python train.py --num_attention_heads=4 --init_std_qkv=0.0381 --doc_mask=true
MLP neurons of a small language model. Each row is named by its layer, matrix (gate and up: input weights) and neuron, and shows model dimensions 32-159. Each number is 50 + 10 x the weight over its row's rms, rounded and kept within 0 to 99. A neuron's up and down rows have the sign that makes its largest values positive.
Before each neuron's rows, "fires in" lists the words (lower case) most often at its 100 highest values on Wikipedia text that the model never trained on. A number after a token or word is its count.

fires in: "to" 37, "from" 10, "in" 10, "into" 5, "above" 4
L5.gate9:32 55 45 51 49 64 54 52 43 39 30 51 49 41 55 43 51 34 43 60 49 44 44 40 48 42 35 52 55 48 55 50 28 48 63 44 43 48 53 48 54 44 35 63 41 51 49 54 32 46 46 40 36 61 48 52 48 49 78 46 55 34 47 43 53 56 33 54 37 50 47 45 46 69 46 59 58 55 51 44 63 58 71 47 56 54 41 56 55 58 48 41 40 59 46 57 53 48 40 52 42 43 39 63 12 53 48 52 42 39 58 56 55 43 55 48 47 43 38 54 38 58 50 51 41 45 40 41
L5.up9:59 47 58 59 48 45 63 79 46 59 51 43 48 69 39 59 71 58 64 57 63 49 43 50 34 50 43 43 48 55 43 38 38 49 37 32 42 45 36 56 45 50 37 45 48 49 42 40 56 46 67 65 40 61 53 54 73 56 51 42 38 33 33 37 47 49 47 43 40 53 62 53 64 51 66 46 35 54 64 47 39 57 38 30 43 58 34 48 42 49 53 54 31 56 49 58 51 31 49 40 51 55 52 51 46 41 48 26 48 42 54 59 46 38 56 41 50 47 64 65 41 55 39 45 50 51 58 40

fires in: "the" 96
L5.gate256:62 69 43 48 48 42 41 52 48 57 34 50 37 64 46 59 58 58 51 60 54 55 41 42 48 52 37 44 53 64 58 47 51 52 52 46 34 48 29 45 60 63 46 27 40 40 64 44 56 37 43 41 45 51 38 63 41 50 57 60 42 36 34 61 59 57 40 60 30 66 65 52 55 48 40 48 47 56 51 62 58 46 35 48 60 53 45 47 65 61 30 44 37 66 54 53 73 48 51 40 70 47 46 51 61 61 66 50 43 35 68 58 40 53 54 57 49 42 58 34 56 45 48 25 65 42 71 47
L5.up256:42 34 53 52 55 64 49 59 44 44 74 52 68 61 49 41 45 54 28 50 54 61 57 49 59 54 49 34 72 31 51 57 60 59 71 64 48 55 61 55 43 45 59 69 56 44 65 61 37 54 56 51 42 25 52 53 42 64 52 39 46 45 65 57 52 46 57 43 57 54 41 49 35 53 35 65 32 44 51 60 48 46 53 48 44 55 65 51 48 52 43 35 46 53 43 56 58 41 48 49 32 45 56 63 47 58 39 36 61 63 29 63 56 39 36 51 35 53 48 69 53 56 57 61 48 55 54 27

fires in: "that" 43, "not" 17, "would" 5, "will" 4, "to" 4
L2.gate374:37 48 44 49 57 59 41 43 49 37 54 47 73 47 47 48 56 55 51 54 70 36 42 56 55 69 33 51 51 54 56 58 47 53 56 51 52 56 43 60 36 49 28 59 56 40 72 28 68 73 55 48 49 47 46 49 34 40 53 45 29 52 86 51 59 52 41 58 61 51 58 51 35 45 50 45 49 43 46 55 65 38 46 41 38 67 53 63 40 56 38 60 64 49 52 62 36 47 28 48 48 50 48 54 47 42 51 43 45 56 48 56 48 57 44 48 47 44 48 58 52 50 38 54 63 56 51 42
L2.up374:43 58 53 65 52 54 52 58 44 59 52 42 50 50 46 44 58 46 67 40 46 57 34 41 47 67 49 47 52 37 57 57 50 56 62 40 43 46 56 46 67 65 43 45 61 57 30 57 48 41 51 57 55 35 56 48 48 51 45 65 67 49 45 43 50 42 51 53 49 64 56 50 57 55 87 39 43 73 48 48 33 41 36 47 48 43 75 55 48 39 54 41 33 55 34 40 39 59 53 50 38 43 62 60 53 65 53 54 52 50 37 45 43 35 45 55 47 62 44 39 45 48 45 40 52 58 38 45

fires in: "1" 19, "4" 19, "2" 17, "3" 15, "0" 15, "5" 9
L2.gate277:39 46 59 48 54 53 45 51 70 22 46 46 57 76 61 46 48 46 45 33 40 54 42 43 40 41 57 68 41 52 47 43 37 56 67 41 58 41 45 59 46 84 51 66 39 49 53 49 61 32 32 58 65 56 61 51 42 65 60 42 64 43 53 59 43 43 52 50 64 62 66 63 49 46 60 52 44 37 41 49 63 50 61 49 46 62 54 56 33 40 42 28 59 61 37 44 49 33 55 46 37 71 34 44 60 41 56 73 39 56 52 67 49 37 58 41 48 33 54 58 46 37 47 53 58 39 51 53
L2.up277:45 51 62 80 32 46 35 44 56 38 55 32 67 69 62 59 51 57 56 38 42 56 51 33 32 63 58 52 47 66 44 57 46 53 62 56 58 53 60 48 54 58 37 59 55 51 56 50 58 49 39 59 56 48 55 50 57 66 58 43 55 41 36 40 54 52 50 44 55 51 63 74 50 45 54 56 49 36 35 53 59 44 51 56 39 53 35 67 48 57 49 41 52 58 54 45 49 58 43 62 56 46 35 51 56 54 51 67 47 57 66 69 54 44 52 45 27 41 50 54 53 58 44 55 65 38 59 45

fires in: "first" 76, "early" 9, "last" 6
L2.gate160:40 42 68 54 54 39 49 50 52 50 47 23 59 51 43 72 81 48 59 45 45 40 59 49 47 45 68 54 30 53 50 37 67 54 54 53 48 46 48 48 51 57 54 40 42 45 41 49 59 58 45 58 47 49 43 51 67 36 44 49 52 52 57 59 53 41 38 75 33 53 37 45 61 41 50 40 41 57 58 46 46 47 44 58 42 42 65 58 38 53 74 63 36 38 46 50 38 58 43 55 57 21 48 54 40 52 55 71 51 42 49 56 66 47 46 25 43 61 48 49 68 57 57 53 50 74 66 49
L2.up160:58 56 45 51 54 48 44 41 53 46 46 38 56 52 57 38 49 50 43 56 39 62 44 47 30 35 59 56 66 58 53 38 53 38 35 41 53 61 54 46 46 57 52 72 54 33 37 44 63 39 38 58 53 57 35 63 77 50 53 41 37 52 52 70 48 37 48 53 54 31 65 52 45 38 46 34 62 68 60 46 55 64 48 47 40 54 65 50 40 53 37 57 44 60 61 51 58 69 50 56 54 35 36 43 55 55 48 48 38 57 45 50 47 50 58 38 36 54 45 59 50 50 59 60 57 56 34 62

fires in: "of" 40, "in" 32
L8.gate438:66 42 41 56 62 51 27 47 48 47 51 48 47 49 63 63 48 29 42 57 42 52 77 52 58 42 58 70 43 54 38 50 44 58 55 39 46 49 39 40 52 58 57 40 68 32 45 67 49 53 43 47 48 52 45 45 62 53 52 43 53 58 52 46 62 45 58 60 53 50 45 72 29 64 44 61 52 48 64 65 47 52 54 59 37 47 51 51 41 67 57 54 42 46 63 45 47 76 40 44 56 54 44 33 48 32 45 46 35 49 70 57 48 46 66 56 46 38 40 51 61 40 52 59 39 62 47 53
L8.up438:49 48 43 55 29 64 35 35 66 49 55 66 40 51 71 59 64 67 46 53 64 62 45 43 47 72 38 60 44 47 59 43 49 56 46 51 41 45 52 29 52 62 56 45 56 38 56 68 40 55 28 45 58 43 47 50 65 53 56 62 56 36 50 43 49 31 58 52 30 53 51 51 40 49 61 67 52 53 62 63 60 51 55 48 53 54 45 48 57 51 59 53 21 45 60 55 47 36 53 57 50 48 45 50 61 58 55 50 34 46 45 61 54 65 66 43 61 48 67 57 47 40 49 55 44 50 57 30

fires in: "1" 15, "0" 15, "3" 14, "apps" 12, "2" 10, "56" 6
L2.gate425:27 47 43 54 53 46 52 47 64 47 42 37 48 35 56 42 52 39 42 49 50 56 55 49 24 55 66 55 34 55 47 43 50 47 43 43 48 51 38 58 54 61 50 47 73 54 46 51 37 49 48 63 44 39 54 33 62 45 44 42 56 46 50 60 39 32 57 51 63 61 47 70 59 43 51 42 51 49 49 49 55 45 59 61 55 65 48 48 44 44 49 51 53 55 40 46 47 29 36 56 42 49 55 25 57 52 68 56 59 28 49 55 49 69 63 41 51 52 59 57 31 54 44 44 49 47 47 55
L2.up425:59 50 47 42 51 37 59 46 64 44 49 45 35 46 44 52 53 38 42 49 50 63 59 50 63 60 66 52 45 70 61 52 62 28 49 42 50 38 59 45 67 42 54 60 38 51 41 57 42 33 39 55 40 28 63 44 56 54 40 54 67 49 59 44 34 53 46 66 42 51 49 61 59 49 62 62 31 53 51 47 30 32 33 41 56 66 27 45 38 47 53 59 53 51 45 49 50 40 52 39 47 62 52 34 56 42 45 51 45 55 62 65 54 60 56 53 46 54 61 49 53 48 57 44 65 29 57 47

fires in: "on" 37, "to" 27, "at" 11, "in" 6
L9.gate133:56 28 35 60 50 32 49 48 51 53 55 56 71 35 52 57 57 55 57 43 44 46 27 51 49 75 34 47 50 64 44 36 60 71 64 50 44 64 42 56 70 48 40 52 48 52 48 60 37 51 52 61 39 41 49 43 54 43 60 44 41 61 50 51 42 46 46 55 60 44 43 51 59 47 56 48 48 37 48 41 57 39 59 59 60 69 34 61 55 56 39 52 61 62 57 58 59 48 63 54 37 35 49 56 27 43 53 57 38 48 50 52 47 45 50 49 72 66 69 66 27 62 52 56 59 36 46 42
L9.up133:44 55 58 51 42 32 58 39 55 46 37 68 35 50 48 46 26 54 34 56 47 50 52 46 36 55 59 55 70 43 58 54 48 66 56 58 51 39 67 57 64 59 43 39 56 43 40 38 56 39 59 38 57 71 47 50 56 63 49 51 60 34 43 46 57 41 47 45 57 48 59 73 42 44 47 48 56 42 57 51 54 46 46 71 51 54 52 61 75 58 49 48 51 39 55 60 53 42 47 49 56 62 49 58 55 50 50 66 62 41 56 55 53 42 57 45 36 37 53 51 53 33 44 60 58 36 43 47

fires in: "the" 59, "that" 40
L2.gate95:59 44 61 55 49 39 43 40 42 40 64 52 55 68 62 35 47 32 46 57 43 45 44 49 35 62 52 57 58 52 59 41 58 52 68 46 35 61 54 45 55 44 53 49 44 47 44 60 44 37 62 59 49 57 59 61 51 50 51 45 54 42 76 42 40 41 42 23 55 45 36 58 34 47 44 50 60 50 52 48 53 55 47 36 84 36 46 59 46 61 52 28 47 49 45 38 71 65 53 58 57 49 65 72 37 53 53 47 54 45 62 38 54 56 51 54 48 37 44 57 42 53 87 59 49 39 52 52
L2.up95:37 41 55 43 45 45 51 43 39 59 67 64 56 51 67 37 35 68 24 48 49 50 42 50 43 39 48 40 48 48 73 67 68 60 45 52 39 73 37 58 43 54 51 57 51 50 37 45 38 54 69 76 60 32 55 52 36 55 58 47 47 44 46 27 44 59 47 32 49 58 53 48 46 52 49 55 45 26 62 66 64 48 45 33 55 44 40 38 52 55 57 31 53 45 44 60 45 44 53 46 40 55 57 53 56 39 43 39 63 50 49 30 47 35 55 48 35 68 61 48 56 72 39 61 39 54 53 44

fires in: "during" 24, "by" 19, "of" 13, "the" 8
L5.gate395:57 34 52 55 51 52 70 60 40 42 52 55 47 52 55 65 56 48 33 54 51 39 40 44 41 34 66 39 28 57 63 64 47 70 44 41 59 49 41 69 63 56 46 38 59 47 28 62 46 61 46 52 53 58 60 40 65 41 67 46 39 39 51 46 47 56 48 42 43 50 22 47 53 70 50 48 36 62 63 74 54 52 43 50 47 71 65 60 60 45 28 50 45 56 45 34 48 49 46 45 53 53 37 59 46 53 48 44 32 45 57 51 43 54 52 36 50 63 56 22 32 55 47 63 45 55 45 40
L5.up395:48 57 43 50 64 53 56 62 43 52 55 51 57 46 46 47 48 86 53 36 58 57 37 33 60 55 48 48 26 63 59 68 44 65 57 54 45 63 50 59 42 73 51 41 45 41 54 67 62 51 58 54 49 47 54 52 50 35 70 53 62 56 43 61 35 60 47 56 46 48 42 36 69 62 49 67 64 39 43 83 58 53 53 49 44 52 47 45 63 58 48 37 69 54 53 52 40 52 56 59 61 53 51 69 55 53 75 49 38 56 48 70 43 52 57 56 57 53 45 56 46 43 38 57 62 56 41 62

fires in: "a" 61, "of" 12, "à" 4
L2.gate119:56 39 56 48 34 55 55 55 35 61 57 67 51 67 26 48 44 45 31 58 49 26 59 47 66 55 58 45 39 55 58 53 57 47 74 73 46 52 75 49 29 51 59 60 57 46 52 56 51 48 75 39 42 35 41 31 61 52 46 49 46 34 53 34 43 51 55 35 43 36 42 48 39 64 53 54 51 52 46 33 35 65 45 58 51 59 58 45 61 78 57 55 48 51 62 57 62 38 49 50 51 54 27 53 36 49 40 55 53 46 33 48 52 29 55 52 51 70 45 62 43 62 57 48 34 41 56 41
L2.up119:42 51 61 44 47 62 59 36 50 54 49 55 51 53 16 40 53 54 52 76 50 50 34 48 64 65 51 68 53 40 44 57 55 47 52 42 43 61 39 45 54 59 43 59 51 54 46 56 61 36 44 56 68 42 40 52 43 44 41 51 55 44 64 49 57 61 57 45 39 59 43 52 70 33 34 63 46 56 56 43 48 44 48 46 48 26 52 66 47 43 51 39 38 47 40 35 47 38 56 65 65 53 49 64 54 50 54 22 54 50 54 36 67 39 58 51 53 49 43 36 66 68 47 44 39 40 56 40

fires in: "to" 93
L5.gate129:44 48 57 61 38 62 49 61 66 37 52 49 54 58 55 62 59 29 64 50 60 41 42 58 46 42 45 48 60 42 42 32 16 73 39 36 30 39 60 59 35 42 37 48 32 55 46 40 65 49 65 66 58 62 54 49 52 46 59 45 46 48 61 47 54 50 44 52 52 49 52 65 32 51 61 37 42 45 50 58 68 48 55 45 61 62 55 38 57 44 65 42 63 49 50 57 56 42 55 50 51 68 42 45 58 52 44 60 50 62 46 50 54 41 49 49 43 47 48 53 40 67 54 67 49 57 44 43
L5.up129:55 34 60 65 43 69 50 62 47 64 64 43 56 61 57 38 68 47 65 42 45 48 53 44 66 52 58 41 61 44 43 54 37 52 46 39 34 28 44 54 56 65 35 52 57 47 41 51 38 40 67 68 50 40 47 55 40 42 47 53 49 52 53 46 40 40 56 48 55 53 45 62 46 45 74 51 59 63 61 70 46 56 53 52 69 64 45 59 55 62 59 35 49 51 55 41 46 35 51 46 36 69 30 37 24 63 34 44 64 61 52 63 39 44 56 48 60 47 45 48 58 66 52 73 35 57 61 55

fires in: "of" 54, "in" 12, "during" 4, "his" 4
L6.gate195:40 43 46 60 53 37 45 39 42 41 66 42 47 45 50 69 42 33 61 46 47 44 28 49 40 46 36 49 62 33 56 53 42 60 52 44 66 42 41 47 38 55 61 62 62 56 44 44 37 51 18 47 43 70 65 42 58 60 43 50 44 47 48 39 53 47 62 54 46 52 46 55 47 39 68 46 37 42 49 73 53 63 68 41 45 56 53 46 53 49 48 43 31 45 35 54 52 74 46 66 46 50 48 34 51 50 50 45 44 51 41 53 44 56 39 40 51 49 44 41 37 39 46 43 56 43 49 58
L6.up195:47 55 57 58 52 51 57 31 55 32 47 58 42 48 46 52 49 44 46 53 44 57 47 36 48 34 38 63 46 55 40 58 41 32 45 49 49 35 41 56 36 59 46 55 48 58 45 53 45 47 53 53 70 66 43 45 29 48 63 43 52 50 48 40 52 42 45 55 53 39 32 46 52 48 38 44 57 59 42 59 40 59 60 49 44 42 45 52 53 71 46 54 62 46 53 53 44 46 46 57 45 47 55 45 50 32 57 40 44 53 40 47 57 68 41 41 73 51 53 22 46 58 30 30 49 53 42 46

fires in: "as" 36, "to" 23, "then" 10, "became" 8, "was" 6
L9.gate235:50 53 30 49 56 67 43 58 48 44 40 56 65 46 54 57 46 43 44 42 53 70 45 30 55 50 24 46 57 72 52 74 47 43 54 51 62 46 19 39 51 37 57 50 49 54 42 72 61 54 63 38 38 70 33 50 60 48 58 59 53 33 55 38 45 42 54 68 57 41 52 63 42 38 71 34 51 55 56 43 61 42 62 76 42 46 60 52 51 60 57 42 51 70 41 39 58 48 69 56 63 62 45 39 48 34 60 49 51 47 65 52 43 57 47 67 59 42 47 44 41 47 40 48 44 53 58 59
L9.up235:33 37 37 53 50 39 40 46 46 42 63 29 70 42 39 57 45 53 54 35 47 69 53 45 58 57 54 43 45 41 44 47 49 49 72 58 67 47 56 46 35 36 58 48 41 49 43 59 59 57 50 66 59 43 44 53 64 38 66 52 66 49 56 51 47 44 44 36 53 44 47 49 67 44 51 36 48 40 62 61 52 65 46 60 49 81 51 56 62 53 41 31 56 42 64 45 53 57 60 46 59 49 51 49 35 44 76 63 57 57 47 59 58 67 41 49 47 54 67 59 64 46 42 56 69 55 46 40

fires in: "was" 25, "is" 21, "be" 6
L11.gate217:50 70 33 28 51 42 51 54 57 57 54 71 74 39 49 67 41 46 82 57 45 53 51 50 48 52 52 38 71 49 45 49 48 56 46 33 56 45 45 37 47 41 46 53 57 33 27 58 32 46 57 65 61 51 51 41 42 47 40 64 51 60 50 49 52 62 43 34 58 45 50 38 46 51 40 32 49 49 62 51 46 55 47 34 44 49 52 53 50 40 44 62 51 32 67 61 57 50 57 44 38 45 51 67 55 48 52 50 57 40 39 48 61 55 64 61 55 69 41 54 44 44 57 46 70 45 45 42
L11.up217:47 67 67 43 46 53 54 41 44 42 47 47 49 50 74 40 64 47 47 51 55 41 63 43 58 67 42 59 51 60 60 39 55 34 69 37 54 51 75 47 44 59 67 37 38 73 47 42 36 41 51 76 45 50 49 50 53 41 33 65 51 52 52 62 58 52 48 56 50 40 57 52 62 61 54 58 48 33 62 59 48 49 70 54 55 49 55 36 58 61 60 44 43 62 51 52 55 53 45 64 55 60 35 29 53 28 66 57 42 49 39 49 62 45 60 33 63 62 49 58 54 52 54 61 54 57 58 37

fires in: "during" 11, "first" 11, "of" 11, "in" 11, "early" 10, "end" 7
L6.gate12:67 32 71 62 51 37 76 39 54 42 40 34 29 50 57 43 55 38 50 52 40 52 70 42 35 38 50 58 40 50 59 35 58 37 70 43 34 67 48 42 36 82 65 50 47 47 35 37 48 55 48 62 57 55 42 67 55 67 51 57 62 48 56 62 55 42 42 68 47 53 55 55 54 57 67 49 44 61 59 53 56 40 64 39 41 40 46 46 55 57 55 60 44 39 63 46 54 55 53 56 48 28 56 38 55 30 47 49 47 58 53 41 47 38 71 62 46 32 51 53 39 40 41 45 62 55 56 55
L6.up12:53 58 53 52 58 40 41 36 71 46 41 54 48 43 45 48 50 57 50 38 65 54 31 51 42 51 52 43 62 47 58 58 49 62 60 39 58 49 43 47 45 57 40 47 60 48 44 53 62 52 43 85 49 68 52 51 59 45 58 49 54 67 59 56 58 40 38 43 48 36 39 49 54 21 51 53 67 39 55 43 59 63 72 37 43 48 40 44 76 53 46 60 61 45 56 29 45 56 50 48 55 44 43 44 60 49 48 51 34 64 36 58 59 64 37 47 53 52 50 50 41 40 31 45 50 67 56 46

fires in: "as" 71, "if" 16
L9.gate309:60 40 51 36 59 58 41 62 45 68 66 73 50 51 65 55 68 52 42 71 48 49 58 60 59 42 58 47 56 61 34 61 55 48 54 36 51 44 41 30 56 53 71 30 60 57 42 53 42 59 55 32 53 46 33 51 53 53 67 48 53 64 40 40 69 53 53 55 56 50 57 62 44 46 59 42 50 67 62 55 51 53 62 46 36 54 64 53 54 58 69 47 54 62 47 53 39 40 45 50 46 65 33 36 39 42 44 56 36 41 70 46 61 28 38 62 45 43 49 46 38 37 74 50 47 61 37 52
L9.up309:35 47 64 41 45 66 46 47 40 36 49 38 42 56 81 51 39 24 59 54 50 39 50 57 47 44 59 57 56 32 46 39 78 61 43 39 39 48 36 44 52 50 68 44 43 54 60 48 58 50 42 63 58 53 42 59 61 49 48 44 48 69 48 70 59 53 59 49 42 50 44 46 43 51 41 64 44 64 44 58 36 64 31 39 39 63 57 48 47 39 27 55 59 70 54 39 46 52 60 49 52 32 57 51 40 63 63 57 66 63 50 50 45 55 54 58 50 61 48 64 37 61 47 64 56 57 41 52

fires in: "a" 33, "was" 18, "i" 11
L8.gate175:50 45 36 46 48 55 39 46 56 30 56 37 61 44 63 44 54 60 52 53 32 40 35 37 50 60 46 49 65 61 30 49 50 38 59 42 50 46 43 52 41 46 34 58 39 47 38 68 29 47 43 75 73 53 43 35 36 60 34 82 45 56 42 42 49 77 65 63 46 59 54 44 47 41 42 51 50 42 48 40 46 50 51 64 65 59 73 55 64 60 46 44 40 56 43 59 55 64 65 58 34 66 45 49 69 39 50 70 54 43 46 43 49 35 43 48 61 43 37 51 49 47 66 48 61 45 52 45
L8.up175:38 47 44 43 48 51 20 56 39 43 34 51 60 52 45 62 50 55 46 52 63 42 64 39 55 48 50 56 50 71 58 30 47 47 69 51 49 52 48 56 30 54 52 48 39 57 35 45 47 64 38 63 43 59 57 41 46 50 56 52 45 63 55 60 62 59 57 47 52 54 65 51 61 55 49 70 25 46 44 52 45 54 48 67 40 50 36 56 71 46 53 57 46 38 53 52 42 47 59 51 42 46 34 40 55 55 27 36 50 51 36 49 57 52 52 60 53 36 45 43 54 54 43 58 64 43 49 42

fires in: "to" 66, "by" 8, "may" 6, "as" 6
L5.gate296:54 39 63 42 60 67 51 40 46 61 58 48 45 66 54 45 58 40 44 41 56 39 42 45 60 48 58 49 36 45 51 52 65 54 57 57 24 63 49 56 47 58 49 40 59 46 56 55 57 41 56 55 36 29 51 54 73 53 52 67 45 54 38 44 59 39 63 41 51 42 38 50 39 59 50 71 45 41 39 52 67 43 42 58 46 68 45 41 54 56 46 52 57 25 60 60 46 49 68 47 60 55 36 43 68 42 42 50 47 44 33 62 40 49 51 61 55 45 60 52 64 59 55 48 52 60 42 51
L5.up296:42 52 25 36 51 50 48 77 65 51 39 49 42 57 57 69 33 61 44 47 43 45 48 47 49 51 40 45 35 52 51 51 68 50 60 50 53 46 68 49 61 53 47 59 51 44 65 54 55 57 43 71 40 31 44 40 40 62 51 56 54 48 44 61 36 62 49 59 44 37 56 36 44 60 62 63 55 39 47 46 57 54 22 52 60 51 45 36 48 59 37 44 64 62 64 61 51 57 50 47 49 44 51 38 65 54 58 43 55 36 53 60 47 45 57 54 48 44 45 70 40 69 43 71 55 63 57 54

fires in: "a" 51, "the" 16, "an" 6
L9.gate252:39 67 64 41 53 57 63 47 53 56 59 60 45 33 52 48 36 65 43 59 55 44 48 44 55 55 46 51 47 44 60 48 62 37 69 64 57 54 53 48 41 63 73 54 61 67 40 59 44 51 54 54 52 52 49 55 56 49 55 43 45 66 38 56 39 59 38 41 47 50 53 76 54 44 54 58 51 80 59 29 34 38 35 56 37 49 72 56 68 67 67 49 41 58 63 52 58 66 53 61 48 50 60 58 60 52 51 44 55 38 49 59 46 64 53 58 59 54 46 53 31 62 60 45 41 46 41 46
L9.up252:51 67 47 49 46 66 68 45 48 57 45 47 55 54 54 58 57 46 53 58 64 50 49 27 57 47 35 60 51 58 56 42 50 43 59 51 50 47 50 65 50 49 43 52 43 31 49 50 40 51 54 33 71 39 37 47 48 49 60 65 38 36 34 51 46 39 51 46 43 63 36 48 47 49 43 63 57 61 55 51 32 42 65 39 59 47 35 42 73 54 48 47 47 59 54 57 51 47 49 67 42 57 45 47 73 37 45 60 52 39 47 70 33 50 57 57 43 38 54 47 42 66 62 43 41 49 43 36

fires in: "of" 91, "in" 5
L5.gate434:44 77 37 39 55 37 62 52 53 33 44 48 74 43 51 59 54 48 55 51 37 62 54 49 75 52 63 35 50 43 67 42 52 42 64 60 58 54 49 52 75 59 46 47 71 57 37 53 49 64 48 57 59 53 52 35 56 39 53 51 48 30 64 47 71 65 52 53 46 40 51 48 42 56 52 54 55 51 61 48 45 63 52 50 30 65 43 54 47 35 55 45 54 46 47 57 59 32 45 51 51 38 62 59 49 52 38 37 49 45 40 52 54 38 72 50 47 42 48 56 54 62 43 44 42 69 60 55
L5.up434:53 76 59 55 56 44 45 37 41 50 67 57 60 55 47 48 49 49 52 67 63 43 50 49 44 65 67 48 54 46 24 56 53 40 64 57 42 61 51 43 59 54 32 62 59 47 45 54 42 46 69 56 57 49 30 53 41 60 66 50 61 44 51 51 42 65 54 57 41 51 36 65 50 75 35 39 33 50 51 71 61 47 40 56 50 50 65 71 51 55 54 59 35 64 53 49 36 60 40 63 40 41 53 61 45 67 40 43 48 49 40 38 65 39 69 58 41 38 73 57 54 43 53 45 45 50 54 48

fires in: "i" 62, "iijima" 5
L2.gate341:49 53 38 35 71 48 60 45 46 59 37 58 53 54 46 53 43 69 50 54 55 66 76 49 51 59 54 34 53 45 45 41 34 59 55 34 50 47 54 47 52 50 49 47 43 32 39 69 62 45 52 53 50 49 40 42 46 66 44 60 60 67 41 39 58 74 68 45 52 42 48 60 48 25 44 67 59 67 48 39 59 53 63 44 58 43 47 38 59 51 44 49 32 52 39 50 51 60 70 46 42 53 23 40 42 47 48 53 38 41 52 46 50 42 48 34 39 63 58 45 51 42 55 55 57 38 45 38
L2.up341:49 35 40 51 59 33 19 47 42 45 49 67 39 33 48 39 55 60 44 56 35 63 62 33 43 62 47 47 46 55 63 45 59 43 69 57 47 56 40 61 46 52 42 48 48 45 46 40 52 48 55 50 53 51 42 51 48 50 54 52 55 27 62 50 53 57 36 36 42 61 48 40 69 49 52 57 40 39 45 57 37 35 50 47 32 43 49 53 46 48 64 39 53 57 64 45 52 42 59 55 34 53 63 35 42 70 63 50 52 37 37 49 22 46 67 47 45 43 40 41 45 66 34 38 52 45 48 75

fires in: "in" 34, "by" 19, "of" 16, "before" 6, "with" 6
L5.gate254:47 66 52 52 68 40 33 60 53 37 46 58 65 53 52 52 35 61 57 65 43 52 47 37 47 44 54 59 65 41 56 66 60 65 51 33 59 57 42 60 44 37 58 31 60 46 40 44 54 65 36 37 52 49 42 38 74 62 42 51 44 42 55 44 57 57 53 48 61 50 60 32 58 45 42 64 40 55 58 68 37 51 62 40 52 42 65 49 49 52 45 39 34 59 37 45 52 63 56 53 53 44 50 49 56 42 59 46 25 50 50 46 39 38 40 45 67 65 38 38 43 54 45 52 65 53 35 45
L5.up254:56 42 51 50 35 50 46 53 53 44 65 55 39 20 46 33 47 70 56 52 61 40 45 37 34 35 36 59 46 45 50 73 54 50 40 58 71 51 41 55 55 61 44 33 51 37 53 50 42 60 42 49 39 54 55 59 61 24 54 51 43 53 55 26 53 64 38 51 55 48 70 46 62 51 59 61 44 51 42 71 55 49 52 43 45 45 41 43 65 52 48 52 40 71 51 53 50 72 58 35 50 39 42 68 41 38 55 50 55 64 48 53 56 37 50 54 59 29 51 65 65 61 46 46 50 45 50 73

fires in: "the" 34, "a" 24, "no" 6
L5.gate177:33 52 53 47 49 54 56 41 42 40 50 70 53 58 51 43 34 37 59 56 51 42 66 54 58 59 48 37 51 48 31 46 56 46 71 53 42 43 61 43 42 57 56 63 68 63 62 67 60 55 52 43 48 40 28 54 66 58 50 70 46 55 50 39 33 55 45 50 42 54 50 41 54 46 61 47 50 50 57 41 36 48 46 80 48 33 45 49 60 56 34 54 47 55 62 30 32 54 38 46 31 31 71 58 52 31 63 60 56 35 40 46 66 65 65 63 62 38 49 37 56 49 55 59 34 49 54 61
L5.up177:42 56 58 46 51 55 49 64 51 40 56 81 39 50 38 23 42 60 35 63 38 59 54 51 64 67 46 64 61 38 43 63 46 53 52 57 42 49 50 36 61 50 58 56 78 57 35 55 47 58 48 43 42 57 54 45 48 32 41 42 44 69 61 36 48 48 44 48 63 36 45 41 54 40 44 53 45 56 74 62 41 56 63 43 45 57 35 53 56 41 62 35 41 68 53 43 46 45 55 51 43 53 49 60 44 47 56 57 42 49 44 44 27 70 42 43 51 53 54 64 61 57 50 61 58 61 58 46

fires in: "by" 42, "for" 28, "of" 13, "to" 11
L5.gate494:46 61 69 46 51 42 28 52 72 59 54 72 42 54 41 47 68 56 46 44 48 54 44 43 53 42 57 43 32 62 55 49 50 45 42 59 49 40 42 46 71 47 40 50 34 29 59 60 57 44 46 58 46 44 35 39 58 55 46 47 48 52 47 34 42 40 41 55 33 43 41 66 39 53 58 36 38 45 59 55 60 45 45 54 48 37 37 67 38 60 42 55 51 42 57 45 44 60 42 60 69 45 38 57 51 44 35 38 56 53 47 59 53 38 48 38 44 51 52 47 49 44 52 73 61 50 70 65
L5.up494:26 45 48 31 51 59 56 55 56 53 45 50 47 38 56 69 57 59 48 64 37 33 57 45 51 51 39 54 45 50 61 49 47 40 36 57 60 45 54 44 62 55 42 51 61 58 58 39 49 46 42 43 46 49 37 48 63 42 67 49 32 74 64 64 47 56 47 52 40 54 67 41 41 36 40 38 29 60 48 44 57 42 46 54 53 43 35 41 36 49 49 60 66 53 50 51 52 67 38 52 43 63 57 49 49 73 56 45 45 34 61 62 63 54 53 48 42 49 63 71 56 46 44 66 50 51 51 72